From a checkpoint of a small transformer trained on Wikipedia.
Size: width 768, 12 heads of 64.
Architecture: RMSNorm before and after each block, rotary positions, no biases in attention or MLP, tied embeddings, capped logits.
Training: a variant of Adam for these matrices, 1036M tokens, 3953 steps.
MLP neurons of a small language model. Each row is named by its layer, matrix (gate and up: input weights) and neuron, and shows model dimensions 128-255. Each number is 128 + 32 x the weight over its row's rms, rounded and kept within 0 to 255. Numbers have three digits each. A neuron's up and down rows have the sign that makes its largest values positive.
A block is one neuron, or neurons of one layer that tend to fire together. After each block is what it responds to, as a language model described it from the Wikipedia text at the highest values.

L2.gate47:096094134111157134146147138086092111119106144126089105163138113123085146141102127144133104080206129170140117156147130082148139105108151073085111086068128094140140077095086167106112131130071133136095128121151128137199134103147164119041169163159144112176126109128110147118148220125071123096100146135076183134051073149153202113145134128114130128121111125088151141146137116157078105165141
L2.up47:137126100121139090078123128162152116170132143176118129123152229150088167144165139078086131129156107119098099121150123131083087093170125144115120098086070190147100154103169117146203134076134151128123176112148125178126161099165121120161143151136102147155139137100124093118117134161137134146099128124165146160153095088123147086103074177101147146114140109094177124106149168078147165146079
L2.gate419:104063142129175108164159087127116149147130091126135140091106137163100175074189164194082056193135096171182105116137187141128102082162128114141181106085119129100115111117100123146097085143123095143139116084130122129081141082182085116129146223098096135150106086083143183115109214104173115107053083105153149154132112158118177064128115121119162177111143115105106193134205170122160116100149
L2.up419:166145180121130156062110203099123145145139099129114120136150165152109132150189131144094129160129109137144102127175131113141062107083062147136130173168087149112133111145115155125089122114121076204115153206126121126171184110129116149111109120103090136075104130150095122133120140125089156116140178091123121118143164159065178135134088143135119130059074185125117136113110105103177134138115
L2.gate578:159101152143086157133151111130095096082103167109119099125111155126092113127124173107103096228125083143100125069086130097145109116131131112151126044208142173082123189156050114108091102106126145136093147175203150196212172124130145168130139142082157094156121117129114167108081154159161155129079133103078130134137102130110129090131150149154090134137089105086133167072102178080097106132125
L2.up578:165134166117134161143150119120115134093141116143141147165146192149091158125134112120181110065172106125170161164125124134142103156144086151124100151098172123174159157119144121146131160099163174103143091148105079097073141181185143100154079203156104137118088081089126067073129114144130067164074158146116089071126157117192167124144124123129154136083108138116134155139110129097076123162055
L2.gate815:158176120146162153174117095121119118076061101202150143098136153142088132127136134131037154130127126058185139150093126161099086088124108105101118100103117126150084116085112125160170130053156110141117171091166113131137089104151088070151103138158134074080131097148135170186108077094139145178063142085194100169159096111128111148181140079167147104089156063122165130148122109123105126130098
L2.up815:148142137153128129138129078115102144141089117189150158122128205068143068115100143072101112153096096113123093091141146117126074102229088083211151116070089159139094176076131135145132035084141095144131164130102127142147151155086155164118071125146101111101177119109104128193158096109175078119112113062113085132132122143128148191106069127101104139118144093164185162133144174100095136138166
L2.gate964:108088124141200191151127198112062173095150153117071137146128207130120201110160119117061077145163077135135052123129085173188061135096119131120199152127105119107084112101114146113139076138064112154157110136161145129083189084115150161051158131090077079143153122130117133109063140142171116122114109133097171141147136130152139146210153143131135113109085139166124139112140123097107137158109
L2.up964:121156147101150086180071163147094141161074154130076121137123130104065127152104107170105080149151173143068109171187125129111099136152082187149123117106110166115101158080100197126138082093150186129104185151102106163111167101137116134157137226137117111135095168127117137143143123137122094136139098162074077156105142140152164087146096081102162105147112130126143153123185137108156102126172
L2.gate1205:109065097111078117092101127133118166097120082106155087145087149094122137114091185066097127091121131124146169129089093156172127104110122082084183105090069044138124129139096159126105091103159205051076160132150107126177092111127102113123096113141135110124097130144076160110123154141135135211159190142115157180123084119169150099077160094104153178097085116149148115097162123164090153158140
L2.up1205:179111179142096113090107215115127183117097090143155135119100255147134129133102144135093181169089142150162152072085052153011127081129121165161117170120112130085156157134135095114087095179110138116099095075119128150188159161132087137157090093171083103090069178132127091133167146173152188108100152172128117138119102128101178146080066165155098142177135115073182159129114105156103101091130
L2.gate1214:097169144143180081141087134089115144154140152145106083151148135102094100097190179162090148123175112110090144125123167073086086189198159088131063144065127081118127119169094174090110131066145158139133109206122142181158172170107126150147087140150126138110163109072156140188136141175130147178195158213104138139125096111092132101085119094084163131156102093174165099108113045117113141117126
L2.up1214:123144112097173121158128126098126165065167141079118171134119140132131162089125159171113191173175150140166144094123088163111123093196110128167150086121107157146110096162122077090149128072145173098194139109051115125113081139153111199124130137181111144101119125110083142147131091190183156118100106150146098101120168110181151117146107069074173157119109160138132128131151167159108097084146
L2.gate1332:101152092117179156148164098038112154115141160165112108155140164120143164077118172104103114136081135135116135129155112095138140129128078082128137096135123133092097087082124110159133120059144144175126159116099120132152195165120111145128169124137110073172125096126086131143157170134120088139143148075066133177124135147122162114128146121204163194132112156124156104135085123095183089154184
L2.up1332:100145191157111109120113158151131100099110130176114066103125169122059107148135090077099056164171100117068092132129108199122072151129161103128135124059127080121191172097188106098128128093113122161130124149110136157160201176144182123161120131081109144097121065156125129113153117108115177138126091198135113123133180107106100095138156166128152130124112106119102128109128096117177120077127
Description: Number after "No." labels

L2.gate544:069112052084130103134150111164110125142101117144109065155157101164143111109113132189116145155148086136166091134092131108115099134117155178143140122125142153160181115151085079111039090102116188117063109119113121090134125140139088131141153097181120137136138141057150146132088065105095127132114113122158125112153116116124083085156109083151092148079089112058101115125132125114091067093159
L2.up544:168176095104077115069096121115182156109102127173149094116119143127152112070166106144074084115090119115142140083157113138138163135126187133172114081185083143115098118096103114111136132108185181133105115142140092105134111133112172124062098074133160127126162105104110100112130172173132130141151162169123140146161187086086137091069104066109167094121104054185102149145102087103155167177142
L2.gate598:141123139063146118158071115151079132187134168131095134184172125153151148125066125148089175149150126156127098110151121141110113183151178110155112109083139150136131127061107140129140100089111145134123129118113174078144139123101207131100136128223039113133082094121168073154159116106150142100091087168127151130116105112164173158153160134130103084111116146135156134138117169134089067131113
L2.up598:111153106153138177054105097100123155170167106162100160134110105132114095076134171178135126119096070115096188065139149113115107141161103110140106146145126072085148094085155094122081090124165108157188106121040112176109116116125146178165081092151111113122134097046157097128175170141164135111131135089124109125107126140139062118077131124136171083171109111101120140145106118162153138096142
L2.gate649:131126195106124065134156085145092157165110138184115126141093183127149100097081163102124146066151141116117126144108130181181070140144199097069158169108136061180153107152125167138115151095131137190156168128139128138119124159134193132096102115134080141116151147141139158155092141153101178147128142117120126135128113114128137132089163140150057185143049151202145085076130149094148085131223
L2.up649:168107111098133110153128113135112107087101144137136177129086124143130146100179124130102080136108113117143216164124089102127072166124063143159160130122109116158105176131168122137084127152182098074143101125142122121184112162083125147115183148218094128139143110179147164144063127102132107152133077161141138156151151093161148119204160134118143136139200112104094196108148091126122091143162
L2.gate673:095178074078129097152127127153109113120128107200084140147132146120148085136180132118114097095091136126195168104156125112198131148185113103209147127118117094121086157139128187112106122035124096135120126154136100130154118059145161151136079148117162140150135059096166125054165184113113106128105119130072155115091113135138092189100179092094166074094134156115133124117203104115100155118093
L2.up673:115164125127131179156130136132142167209163170136142179137099154120126149139066169114117099120153136111168139099182131144131170095083210116137163092123173096160139144138169064155137088122116056092128094140092164132092146132159126085177193111112127154156171154180100140097153131066110089086088117114151077137176129167112168141147120095107171139128066131066092125103115127178114122129165
L2.gate991:192114142080093118121129106178072112154178110120063175141140127119074144146134156125045096162196131116160121119120100164159103147100177138204165096126149115112165110123093107130085091032148153100160113148114180115155148128146152139139130171138111197127122114163080110110133139102127148120089118102134150094107100124144134105100117120171148096076117175122136107131180118120111114128114
L2.up991:137088174104130146114079096121122122148083135115141148158093187082057086098144138120160112118175049193128198160090174118112114124142164091084151178118183127153102113119159118103085166120107092067116169148090122119121127150097119138120153153135144117102133157078196111065130095119107101151101136106133130176085159117185125128120118146144178123120140195133182167136117122154227129164141
L2.gate998:081145072112143121084103165125081184112135175112124121153123126104088143157164148155124090180166080079142089200147103178127138114166092104184141145107124142121087156097113144089118135111132186149162076172162084150140160125135164126116108201101132137105102105103120137061183109118167118124089118100108107156114150083106123119119132108126134135109141163065101157118158136136171124156177
L2.up998:103106061130078081102163174129123122093189162172173142178115111089072085114122100168106136138111148132096111103134147182130172207145141127167122051107106175111120125127097126137108129176068071123176169123128141190127195161164125136230146111132141177122162101065098092097158062122133127160146140156092120129095121146085106142111179129065155125155068094105110171132117150132118154108159
L2.gate1167:143155135170120095111137088110120187142073125141182114146117112103118139117111110152123162113135168106129154113136133104041077089156139183151141141139139135141175145145139119122076102091112096078101181125162116149111116163078119116093099105121096131150160142128069082086077138183105089200113127135146117120124151118114142098091071101138221110139167130091094133103166168066153152093118
L2.up1167:104107132089097089114177167106153125128067139169117148152067179201119126149087131183112166144112097135086104125128125165112151122100112101106157146151128117192065128116039146137080111079094115111134163163200157094183125141161135141087117125192125140089142125109149133139090170140121164128148170124142120159123120194134150117173136139117162093121056168122085148100132124090160107096081
L2.gate1273:081109108145146086126103113125104102050169141176127167101166133181144169096168141165137128168096063162190166079129157139074115153167141091127082145137126138125121208169126142184146046172150145165133109094084172151153140158101111142183162136115177161125121128147102170124121083096127114139094084074123102135133140143155062068161167107161139105144164191147175123091195137144091091162163
L2.up1273:117152124130168135147147150088136145104106091116122125158147118124031146126122157155121111119174074116119147166161115180199183184153123118165105153106146169154169114139103117088149131107091184131105106089125139111125133137116090091114156088149064125184169130101108185129085084115096093070090165123097105137109093141117141135133124123097053156152130074131087150159146138149127091169111
Description: Final digit of numbers

L3.gate144:094150150163134114099179130093071112116109115116125121098086113100099156130160078155119129110080152181086091128119129119157082148144150106070126142168062132172066132168066157122152070153081184185093102110136158237125094121107107118113162104122178174085194109098165088170127153158135196113109140129169120127107087123201133159098147171174133115114135157103116157104128154119104128139117
L3.up144:105086106114156139136148145129131160036148125121158126124129141146117078110151187175163193142167128085121060179096146092231201181108163083110121171157147147180107086115121192095107087132142102123091117139189146161138183216123150127098096140151113165120188090100141107104082104093047149138165086125095158151101098144095087169115122123068130132180160138138137122194100195066127109166085
L3.gate224:088143148186141123079169151148133135116110117063125091121158150165125168084103133093054119151137155123122058129207157193136135170177174095126109082101097141108107107132095098143070112152095104129061097088083165164091127098131140153112161096130119192212092107140118108139180162149135143089157107148092122130084130125110123096118110086069102159077094107132090088180129152110122071167105
L3.up224:113160129075121156134149162109180066088163103152103132140083112115177103164121204066114102079155149174098168153071162173137105142092117141110120119100088099081131132148137105101083164138142095143096126086101170112165201128082087089150141126109106161211155163121116143187196151104116168102091061104155137124102182147101140137172129194125083202090103119135187131164097109112135145167128
L3.gate362:120136143141154122128166151128116205149119131124138101079116109145156149134127160159155101113053109148130122139107140114167135103097204161112106149050157143167158131082139187102177163108110129142094115089167118098153133127101097152138174164112102103156152126117132131125159141101082197162155121130107207159116073154198147108090127075150197150126147119077126210129149133207103109096125
L3.up362:174161102132133108104174102094114106161152133129104148105113096084087107126161120173095172144102080139075132151105163173115152164107119076199117143160139123113127134151071102131194154110118096133166112132088145150171112159124073084150162182120188108169100147122144136173140117137120159144148091080107108111116150147174108157092158114162121166109163168162127171145120126171151140095103
L3.gate494:078139097158100140055087111138140142106168147077107086177077130153134109171207141117175120090100133123125075130100107156145107125147046145122140123202171117138108145141120133123102067106059152078131063125112161069180174087088092145174161127143137151156182145105137154104140169158142148146120070182164114121150155144116108093144083130171114149167064110170119106123115123100098141144161
L3.up494:143122115125103158121189154123167143100129153169121115083105130179119144133139171139092120125052120199104127150129140128118131133104122108080148126166161100124140131108068080090110080113169068194154087138092122131186111131076169115093146104144119179192101106153132094117113110182153137124101188107154150132116147105125117109076119136194165174133089123136119140131096151129046094146135
L3.gate803:102161145116151164130124121091102151108114189121108146115165090121144111123186156133130160126118144195094114092087097207138124165173132133111108122085129143154128138162115069095116173085126187114188128084134111092131093110139122163187113136118112173140098123146136156121151128135184171143103097179135122138148112094090116114119125194064131111154136129135140140127178071141172116188095
L3.up803:094167120085131142175123159134164111141114144095077151107090109159164131118141111095158138113204200116140115152105080155130150096129157147169122137132164165123080143133155106090110100100128164150092108142157131093105116072126149120141157148103149127188124106106170113157106088157124123111099116142141082126140160123158118054154126048139090111193121155094148113134142100138175148164087
L3.gate841:104096113147107132093154175109137133121123146171141166096125131137165146096147151137077160093144178130130147085149106162071144129110101096151130083154109087133073116168137127134106098064178120125087109109144169092086117147138083164098164081102144197158149147093140093109055115129121123070131108114175121170102094200146133146138138098110175082135177184108176128162085072141133157169175
L3.up841:093137068116122140129157166180132171098156114149093126157082109135129161094067112109158157063133101121171123134095151127151140114151077135132139190163095208107140121146118163164051150201168190129085144086173126095113159199160172081176083081073104167127079113088148121207131103138076122124140161114150129080098071121147193163168102119148107150167137105188167152155163130099145138181117
L3.gate1029:119139086137134117141142175137100129141156158118141148096121100091094119131170111160136092059132145130158102080107076097081119171089208096140075113123130168151125114107119113115134084096089148122131158109174148153127114116133121126161097122150141138115147173123142115172055133210099138113151138115101129068129131190120173169113167179131161081199103099034156091186111095124097166145108
L3.up1029:152173150147133148132136126153126115187148119142150091239154175118089115119143104117164189150121158105124178111133126152113067158100123206075153168156130130123108103191114048144108148120101192213195124080165130125117153156164130174138195131128136165168112071093056130165107153150115143088088122116104119237114150154117185175122111156101114083082175110127127081137143208107120125104187
L3.gate1315:136210090132149088152142143118137153153163176171113147072126144124149145173135180158152114162214095163165116161097108196122122137120097123120065167143122128108088091121121099127123162100116168135158102103120153154168146076197101144183153137056097108211108135163105148145061149125164111096082076112143126166109123150145136100121122132124145117119119123135143113179194152120158165138124
L3.up1315:074148077142110161128087109168112108098100068164134115128128175200123079181156138082144133137117097120179144147098135151161083180111083128159096122111093140121093111125117093085200097154164084098113140126147177133158097102096094128094123190091118120097178114115163124178056162123102145124061062140136120088141116099125163165138136115124174102183176108131175099116112136128100140110128
Description: Name-initial capital fragments

L5.gate641:142196129112111128130123138100132137138106102136109113087093120120128175110191150073128220116172108181095109151138156118136060073144150096098128118132105115121135138126107160120092097149116200136159139146196180144087157131099126141114163133113096184163104209104185093140164175150114176102150110163133087121091095087185158142119139114121161124147098103133125154131117079145108106111119
L5.up641:131106138129115131147125118160142142087147172138136138109136135151136141168158160131130132125118124122143077156122133109050167147080135129106129125121124143150120160131109113147149095126154088124144163059084079163106125129168169129139189136144107184124136111119160129134059189073111118189162138132174135129107114115100087129144179064134170093165152141152103198148157124058167093150129
Description: Formula and table fragments

L5.gate320:116166128180170140158159109085125139181120106070109134133103212160161145135071097055130097098114089071153128137131149117119138134171104131106156148125106139104122082138178150176111156109130114134155123083123077144144147158149176135100138162121185090123122109147106136147081077104183184175180154148103145096079181189173137080118147126146157100116181125143169115141117145117102163077130
L5.up320:142099125104131108143095100098126089094079175131174092135129166167110114110148046164126133090122142088114131135115153127148094161132082105164169083095120144142168097169132085045089169092168142126154153060164077095171079104166199169119168140114173096097160163151152162107154089163132164097111112136162112174093113142072160127108138166107080098077089110151054134150188136047170102153102
Description: Continuations of set phrases

L3.gate115:143070123124142057124149163166111152101105155090166157115122157118078220103165166157041108148131093127203093165089083136121131116147121159125104112126122091103178145155153090074090166101165122184133194119095161130122131116135134124153150094142161158133138162150112140113133074091113160128070174158162175078159089103128093148122097112133146141107101136085106142068091086137148109152203
L3.up115:091099115147099074113186132124115214119071112121154187165126116195108165105169117108188113144126099135138111138096120120152156158180109112160126151097126102057135173134165112080135087129104132108159177135144153107143130124134124114082066151225114164153092109148191138086132086115120110171154129108191188120130104106165177118172090087097152116062127107125196104143121107102174131165171
L3.gate325:081125165127159089184125127110126173134073144125144095121185125145124143146065171126106142135118129132152151155118114155105092122158156116149195106150163137128102053092156084120148098053113102153028083124089124113138142108131149141089166099100161057160186119106096124126118089082114159123108145072128130084126191165172176125116081140150168096119107125106169115121145093078119063134109
L3.up325:071114054086085185129166167138103082123117197134114181126172125157133140074085136101113112173081099092152151097145138153092110134180139123125114106105142114213133133157195127127125139088108070173137135134093151130172094136137124100128135104123143138207167138113156098128116074142145136198108175090064115118145122186119102153136120156149140131149126120103115171101124106110142081115174
L3.gate552:176171112139153103097117167164109116053087088068143076089183158092078186073125117147075171111142169103096112113120123084163079137115161128147054146087117112108142142102151139153088194035099163096141123087137096119140114034154109066150167130126136139137059138099160123220088099080142174121100147117140177142110195070207139152123120097076103105109089136129116112133155090098086154127151
L3.up552:101099090150100126111118068197087104119135162074128162121081072160123155150133149144116133145188137240143140128136141071126144126116107111098160105082151069120112205152168179148106078145121120111087179202151085133168106159133120143120165137129090132131164163087149139104163136126157141112079135118121127134113107101146136145160089159125170145095073060117162116094088115087123108136116
L3.gate969:092110087165079108126099091145065173114130109152113119119152109113115169100142130117108118110145139158159106149128113121154174081164136131057135153115119118151107102204136118128102128140125142120136130125159146155148133078078140189155150149169165165131134140131190066161202086128143127133175208142153160090165148094171117192132182076110099206125111131128130114122130119143132064129101
L3.up969:134136076115128115161077143195136104137145072101107162164197083139156093178129159139130128139168115189141132137100151167086176154199175135108062084114126126136110086116126098148142128157201128138101134107145171158121077125128082082147125138107104114079131065092198125159118053124119175130167062120136094134146043131120163110107195077103118091145066135167142126160121111094151140145157
L3.gate1033:163089113094143201176104133117122138128148069122160156084121137095092066090092139113123105153142097206089156101091114112067130107135168141140132177056103109161118130111145183092149150116125071130082181083210117052106182143074106124151122164129106125100073071113110104159103121184187119123141127123133105093142113149162185100155085088155126126060102092149119168096111098138137134111123
L3.up1033:081132191075109173111138167092156109069113169042081125122113118216098146104135165134091192095093126090111071097052107180096076118112150151139142215104181098099138166120126146121118111077149143123147152164123124102127138124146155137148111138170134110065141143151157091147107060203129135108134166142112133146112100126148127117174146063145151048087140154110149125146118163143144080089110
L3.gate1157:130142141094091168102129052118107170135128165133174157211100178152120107133113099118091165087130083158163118126143147139079198161141105156097141127136105211119134124088140157185124146152105138136056106151099124124133134120107082166097080080165099109066121125149102137147127095155139197152133180122192125126069125086127176169088141118119122146122146226119144161145166125114084113142124
L3.up1157:155124103082124111209152117154096163112117120129165076167096066077123136129094123127115164128148092108169132137096125079167101152169113111113083114092121139135087161158154089087117102120085112194100158138112198149199107118174108104112109139145143139118103160112101172142183120153096097147155093174159095088108074037134113102137130158107166082078080122137134088130187101155163102122107
L3.gate1428:164177153141068156110108076123131211104160100063134164135163191128120099135123074111140080185114122098144136137091130073135122141116181123035139124133172104174128174060132149100098114059162081157152111092101118156173132092152136149187079135133175186132132114146166103137156144147129121041075175106120163127128175112178124159099147126102113166058146147186078136133142096171054109106175
L3.up1428:160180142131134164163111102162105153127127184129179149129102113131101176117168125121175075151129119167190164131112186096155164142070173135093157135058071119148093178106143179151160119150158135091107154119171153093123127130159142116124087189121102093116087151150135154104145165171101132156123100160128096069114032073145139111138132197128101156136102060163160126147158152149057102072125
L3.gate1439:152179167124099104135109166122057123123079138086170107095130173132076143122152118107117079151100124116141058092109188120139090160162136106143125134000106134161090150117167069096163124090153078117151113129139146147206170147113126113155158144139106080201153086107108117151077096115082179175106123147153159112152124100106150155172119124092114108084138129106077103088115173105141084104151
L3.up1439:102150162064131142116140158167163124101199117132116147120105135080143149151124162108151088144122101142122087128086149121199101174152156127150154078107134105120108094077096139105191083092185149160070142110160122086163100136110190120122130148124122126115131100151140154120132118066199179182040126048073117138128110132193116203111189132140165079128145154155109076138170143102114095109106
Description: Chart positions and totals

L2.gate96:105159142142051166123153169141101122112212067133135156155128161127111166110211120099115186103119100151130083120124120158094096145156172135109105085132086053119081140158104103099084115114090144141104049130134179156112155165157119149092155099087069155154149185140098088169158192096109186118126126122159066115113133134131151122099122111125175151181088112067107120168153077100128144144139
L2.up96:110103122126110170108115132083108124135084118103153146111169132117127120115110201121132123135158138155207117141145075107177137143113148145139112119173171148160061115095110147146091098075082124140178082112127090131150126143135102086170134133087088100120038154108105136099099084131092130144116108128122141093099123132098156150127116171119104201107130108182180119137125127100084182076111
L2.gate352:122143124087152105197133159157127136131204123129149084103172112087123156138155095105113069171146105137163074074158113125137179156112120145112115082103132131141111161130092122134115124106123149087136187093151119114173137182091111123137143151066108170135098143188132160182144117136120060157150106128063130124169115146055170154112149153102092164109082099100116143101149061101100126123203
L2.up352:095140114094101130135162103167099132152171114083180178094149095145101140209146149116175121174187162119160182146150117113108142150158134093118154093108104140121109159101117074054132144161141084144135134146140158104112118190110107105144103132096182134131115141208121119109148155075078107174094081118117121101147113086112055137173145116063068125189151118141084088143113093198054178123125
L2.gate514:147139180137143150093079162179138160118090087146149098130162143164105101095161064157140139147086080181158070059192084154095169180095113149096142163153142166159112128182160127141116110101172121111107065137131171120149117145129096075133150153140126162097110149115124074176129152138114121182119179167065117131139112140117173155124128164114133164138075143158101165112125163121116110127124
L2.up514:129087160171113091126073094094122143145115192207111159157111148103130113041183156159139102128101096105129160084111149125104076156193101118136151129151053106085093131111099115152129115111121126137090129134109161205106095129141096105137112147145182171094103140101171068133103171150113158139194113145085081151126086118120138140081176186143127183138115133117177154174116136166146158153043
L2.gate751:122125113159154117157098151113102110160122059171133125173139065119155171126110094133181153067051162133122155094110155117128112148116104079122131144073145123093170082148126136175112124074105138122093043120101092165104067077136141067178187091092071096088131136140152155108146163131108105175151109165095124113203122157122058139144154103102143120033144106107114089138111103120135100120126
L2.up751:113109123142123134075091073111064149132162109122179130094050170130159094126174141098153121105138171149134110105170104110080125082098136159158134101177105165063106148083122125108077131142154133121137097129174110171128103080125078101180067124125138107165108121142107071185201120146175130073113158129171094089167155088155097127059156083169158179115155130106065138113064112134121156113105
L2.gate960:081180107173141158094098143150080134114086127171137102137188111167160188123138195094050140172126124098100113112104148176075158133120124146122162087197132129080119100080078111167150082116125114169091127123082123178126129135124072066156161113118121096094072125115151131122107152145112135137111144110095158168116053148161174161150156122130172215135137161137164124186119131163102124091111
L2.up960:107128098156103107152165170101085127069034101126131132083127114147070122127190106102195085127139162106121135136086112132127133089170148142142112055193170149115103096125115125131184121101163145172141073086145140171099109125145094123123150102192099156127136112151110091122101152163111145148154068155076154135129167086183100147145205133104182126128160128098126138160063116143080127186128
L2.gate1221:192090136168131119099130106120121103171087117182170081174086086118113087172149195114147138157152161124144105084192121121092156139143096061200102079084092064167117081119127108132101108112142107108116102124147096093136169084154153085108131156126126085167138134073115134168134159132172158140117169164177119085141123127166171148131109172136107104156142103152124132093132125151074124100182
L2.up1221:108181027109139192150147134157112158111218133179161119142158145116094140145104169123149149099114142119149116101136175095120132187159152171126106176124113144193095101076161129129106100131137082076137190105182104107123068128184104128094112101122176103131174227097143137163117167141131155072087111101135151107119074131149094151133198132115190189185052113157149130153178099099141173058141
L2.gate1247:106134104153082162088145133135164149069129064122150126073131114140128137081149183158125119151112139162123140144132135187128143189098178195082080128143105136107108092161101130087178090155110115135157121066052111190142122125115148083085142060126120088130153138126079111154119161130132160093127125152061133143111183179172179174099093167151118156164156134101171135168068120128105136159187
L2.up1247:152084196132148104125153077066154147151120098083154135095176175180113177124139127179084095106158155064171064146156093107093078102178091198157139148108181160149129163197136141149151108111122155074153090150133086124194128108100104139128101134164081076076109141140082183218152144151154135124109101134096160102070124153089138165137181171201094158083127067225152180151114105214165136147155
L2.gate1526:097093134183088137117125180143098123123179093166162161101075080155148110097167146103144129196159138176081164100112110162081158125141183104138146144160103117141101093094111141093104094106111054149090128118153142157135109109183137092158120155098154132142183131164076189155164107060164113102127113125117075129088077139092115066153136137123110164102171163128130144177131143135056139139101
L2.up1526:086133066147166132144130117175162094115091105094107138146164092107117108051150117145063137141119059134190142066108066068150080161091119080118143075174087127092123157165095094120187142137112137124135168198045169082115105087134118163144101082083145118150170113106153105168161131115132118100129159158123135133136119117119107136151170148121162035154174111061134096091131108117120127122106
Description: Proper-noun onset pieces

L5.gate183:136075129149133163122180105143114170128142100098070158106109094147160174113177138135130211106106140144105127120078121093108128132111137068156090170153136100123086131185117080131172119164122068142189100140101113176053097159125148143144160118187149159128163121166172074119108193066133145118119143151086177109101112151081129121114102138123120157140127121099097111123116074124137127107154
L5.up183:168179103060061116100096137112155112151120134122100132124141121180116144084149132105104156128071151131114139088139134141081145145060095089111103118093148095113135119141170122115126141089170090120132116142138108208118106142112185145088123099090143135179152043136116111065080098148123118135159174146147107145115169096162084086116122166103165094097142074141133101075153103155066107089126
Description: Fragmentary names and symbols

L3.gate270:167130118172163099183136203120090173161130130183143117181237127079110121160166170206056098121117061141134159099111134096150140119117119109093134141126080225146136139085120184157149118137123203119111142163164103108190110118115146152127154114157158132146157127158204151143121148130062187073134114157093132116145099113102151117126089101116119139127149122085153152110125116121116144070140
L3.up270:134106155152147145139112093117114100137120131127134134139117151165144059128143144120188147165195113129149157107160143093121206140135184138143140198131123124171053180162194117103091078116122101187195099166130096135134145114128125162133100168081126110090143090095113191127168147086140140107148137130148127138080122104104096118124160131123123069108116152084166103093139103149105140162154
L3.gate299:104179178105174192139094132093118143135137085151094130147125163079093129170168148159172142155113107173124079094137177118105073086134168141148151181134134100150077139124158148166138117135138128063150053087093150166151153185101092099163131167117131118141087147110094162141130165134078130095146135081182141080101103089170117185172130177102145172168170124093152111156134110141093194069127
L3.up299:135100082092096097101155119108169113133109134148127133139104144178109125112143155104119070122129140164144142170124119172091115080105088108145161043193145128096112045155051144080163146104103107170193146127131162180119082192152127051106157174106112183087113092082088099147102113161162146114109186054162210109192153102151171156032119157122122081108150138113155129138083147100146126211196
L3.gate495:110145103066086146080165149164093147133168151150181117146147088134086153107076156167123152174096094100146080070141155227106147185148095090115047135173132150103162144123097126125132070077122134153076087098131157153117137174088181194162185132164128140145156124066158083075113122070152147119073129155155167097179183112133124104046114127129118050131180151129157134098065105116154114155173
L3.up495:082153059081138145079131175121087101103158146177130129127117079105102146125147086110104172159135072153114115193128129164136151123114083120171170119158095157098073130095125111166118150135113169159131123159121186144120104160096150156079104115096157107138152096124178122123179189067133112071156063195196144122057112122144105106088089162090087196160125140145179142124150100083159158120152
L3.gate563:140164112125108072093097100136110205105080108112092137123129171152138098099130119151155111101056086134137155111117073150060108124125130160072115109149160132120111192110116150156147100101176172144155070155112130128141137098147123157104140123161077126157127050140092073118113077082111128144166072148155109109131074091191145131137076144154162158148154107123126126149125137110175132181161
L3.up563:082166112134154114119108162096125137100182149207102077083108137191149133142129161147121136120169152119074144173121132177120101181127110090156113148131127110142160161072125125109065089108084214139135118119089138133116107112047100141160136146145113105148124101119173135176141099106125149113110163087098118153134145130094163135152084075156147118121143119164113132153106124117090158157167
L3.gate1144:141137093090136088167139138128108170128112105153157128174143171101139134145122143142092192143091148127103173144139121112102096125182174092143150144126136153137177170165125147102130139083142160182181135132097117157168170115189122195121149131157131095171141088077113125171178141079157148208182130148147124093142133148219077074042116096134090130130063126162121172145162145188089113093190
L3.up1144:172059133167130130100162111119104126130082184072095161146129149127153148125129137160131118117155144129168142113091051082163127164187124113137131120098118093121101141100114114083150161136138097140108088150120122102089172119126116156130126100136134110125112093119167095125189123051214174187139114080136073130115150125103102097089114145186137137112090086105128131092170087185109109183143
L3.gate1149:120119116119208113125088103143112093080144124156075137086135102092137106133241142144169161077120116125063113147104132149115147143114207082136077113138152122139094137154173133116123129174144150108149104108104146145154117124100087157147129170101186129158114091052088178125123135130105124112183151127124106096130182081224108125150101103109112152154119105095128151120141104161099135123085
L3.up1149:134118134131108135123109155133097108153137097154124077155096102163118130153169117105133135139099106143125154122101140140138109153069131101129077175127068122133170139153110100074134120127087099075060117132188175124124209241150137110090095125159131164179143091066139110082148142154115158112132146080123160110086139111164203180115074157170077127105053093108129124152152099184117171169110
L3.gate1183:176144116122140157148160169117070156063176119150115120154086172072124161055218127150161107086174094167092143116155148127143116189137090132114155144113134119126155140143115118086147156110156159155158059100107121128139134130174116162100111173130141110158182043107166144114127165122133142142114090098160186176153173154089154159168113151142059152141048153098124124130157138181104133122111
L3.up1183:164127104145130115094075142139098126133182134128111091141136154153177125140143099085115095137119115078136146151128153179065094092141150107087151190111125109041117170134135129122072119101169117155123093157154154164178156148148148130095108128154122063125097106131122109180122149063113142135082194150170123102146186148202145127088123092161158157112114152066100142151133135137105094084092
L3.gate1424:153100135136120141082128172118080087079077149174126144081119097066148121184075091109138076113107112136142136139167090117078079110135128095135087146078084207104132149108200119083109140162151091159132067092163180151181163148128175157135080148170119168136126105077135173088137133102104124182061124078152112170107120078138161100095115076119167181082094122130096124092108112106121025154084
L3.up1424:050129110113096100144117111098108122168146083052086097152104138146120154090123136044103113127129151131094119101118118074151114156182120172051141142084150140103109147142151147144179127052149076170111138160110142094158157077154142154162196127159158109168128132070149143140170160071134100072138162112106194122100118179152126109109102132077105090149129080162148151163073150099184157142106
Description: Digits inside numbers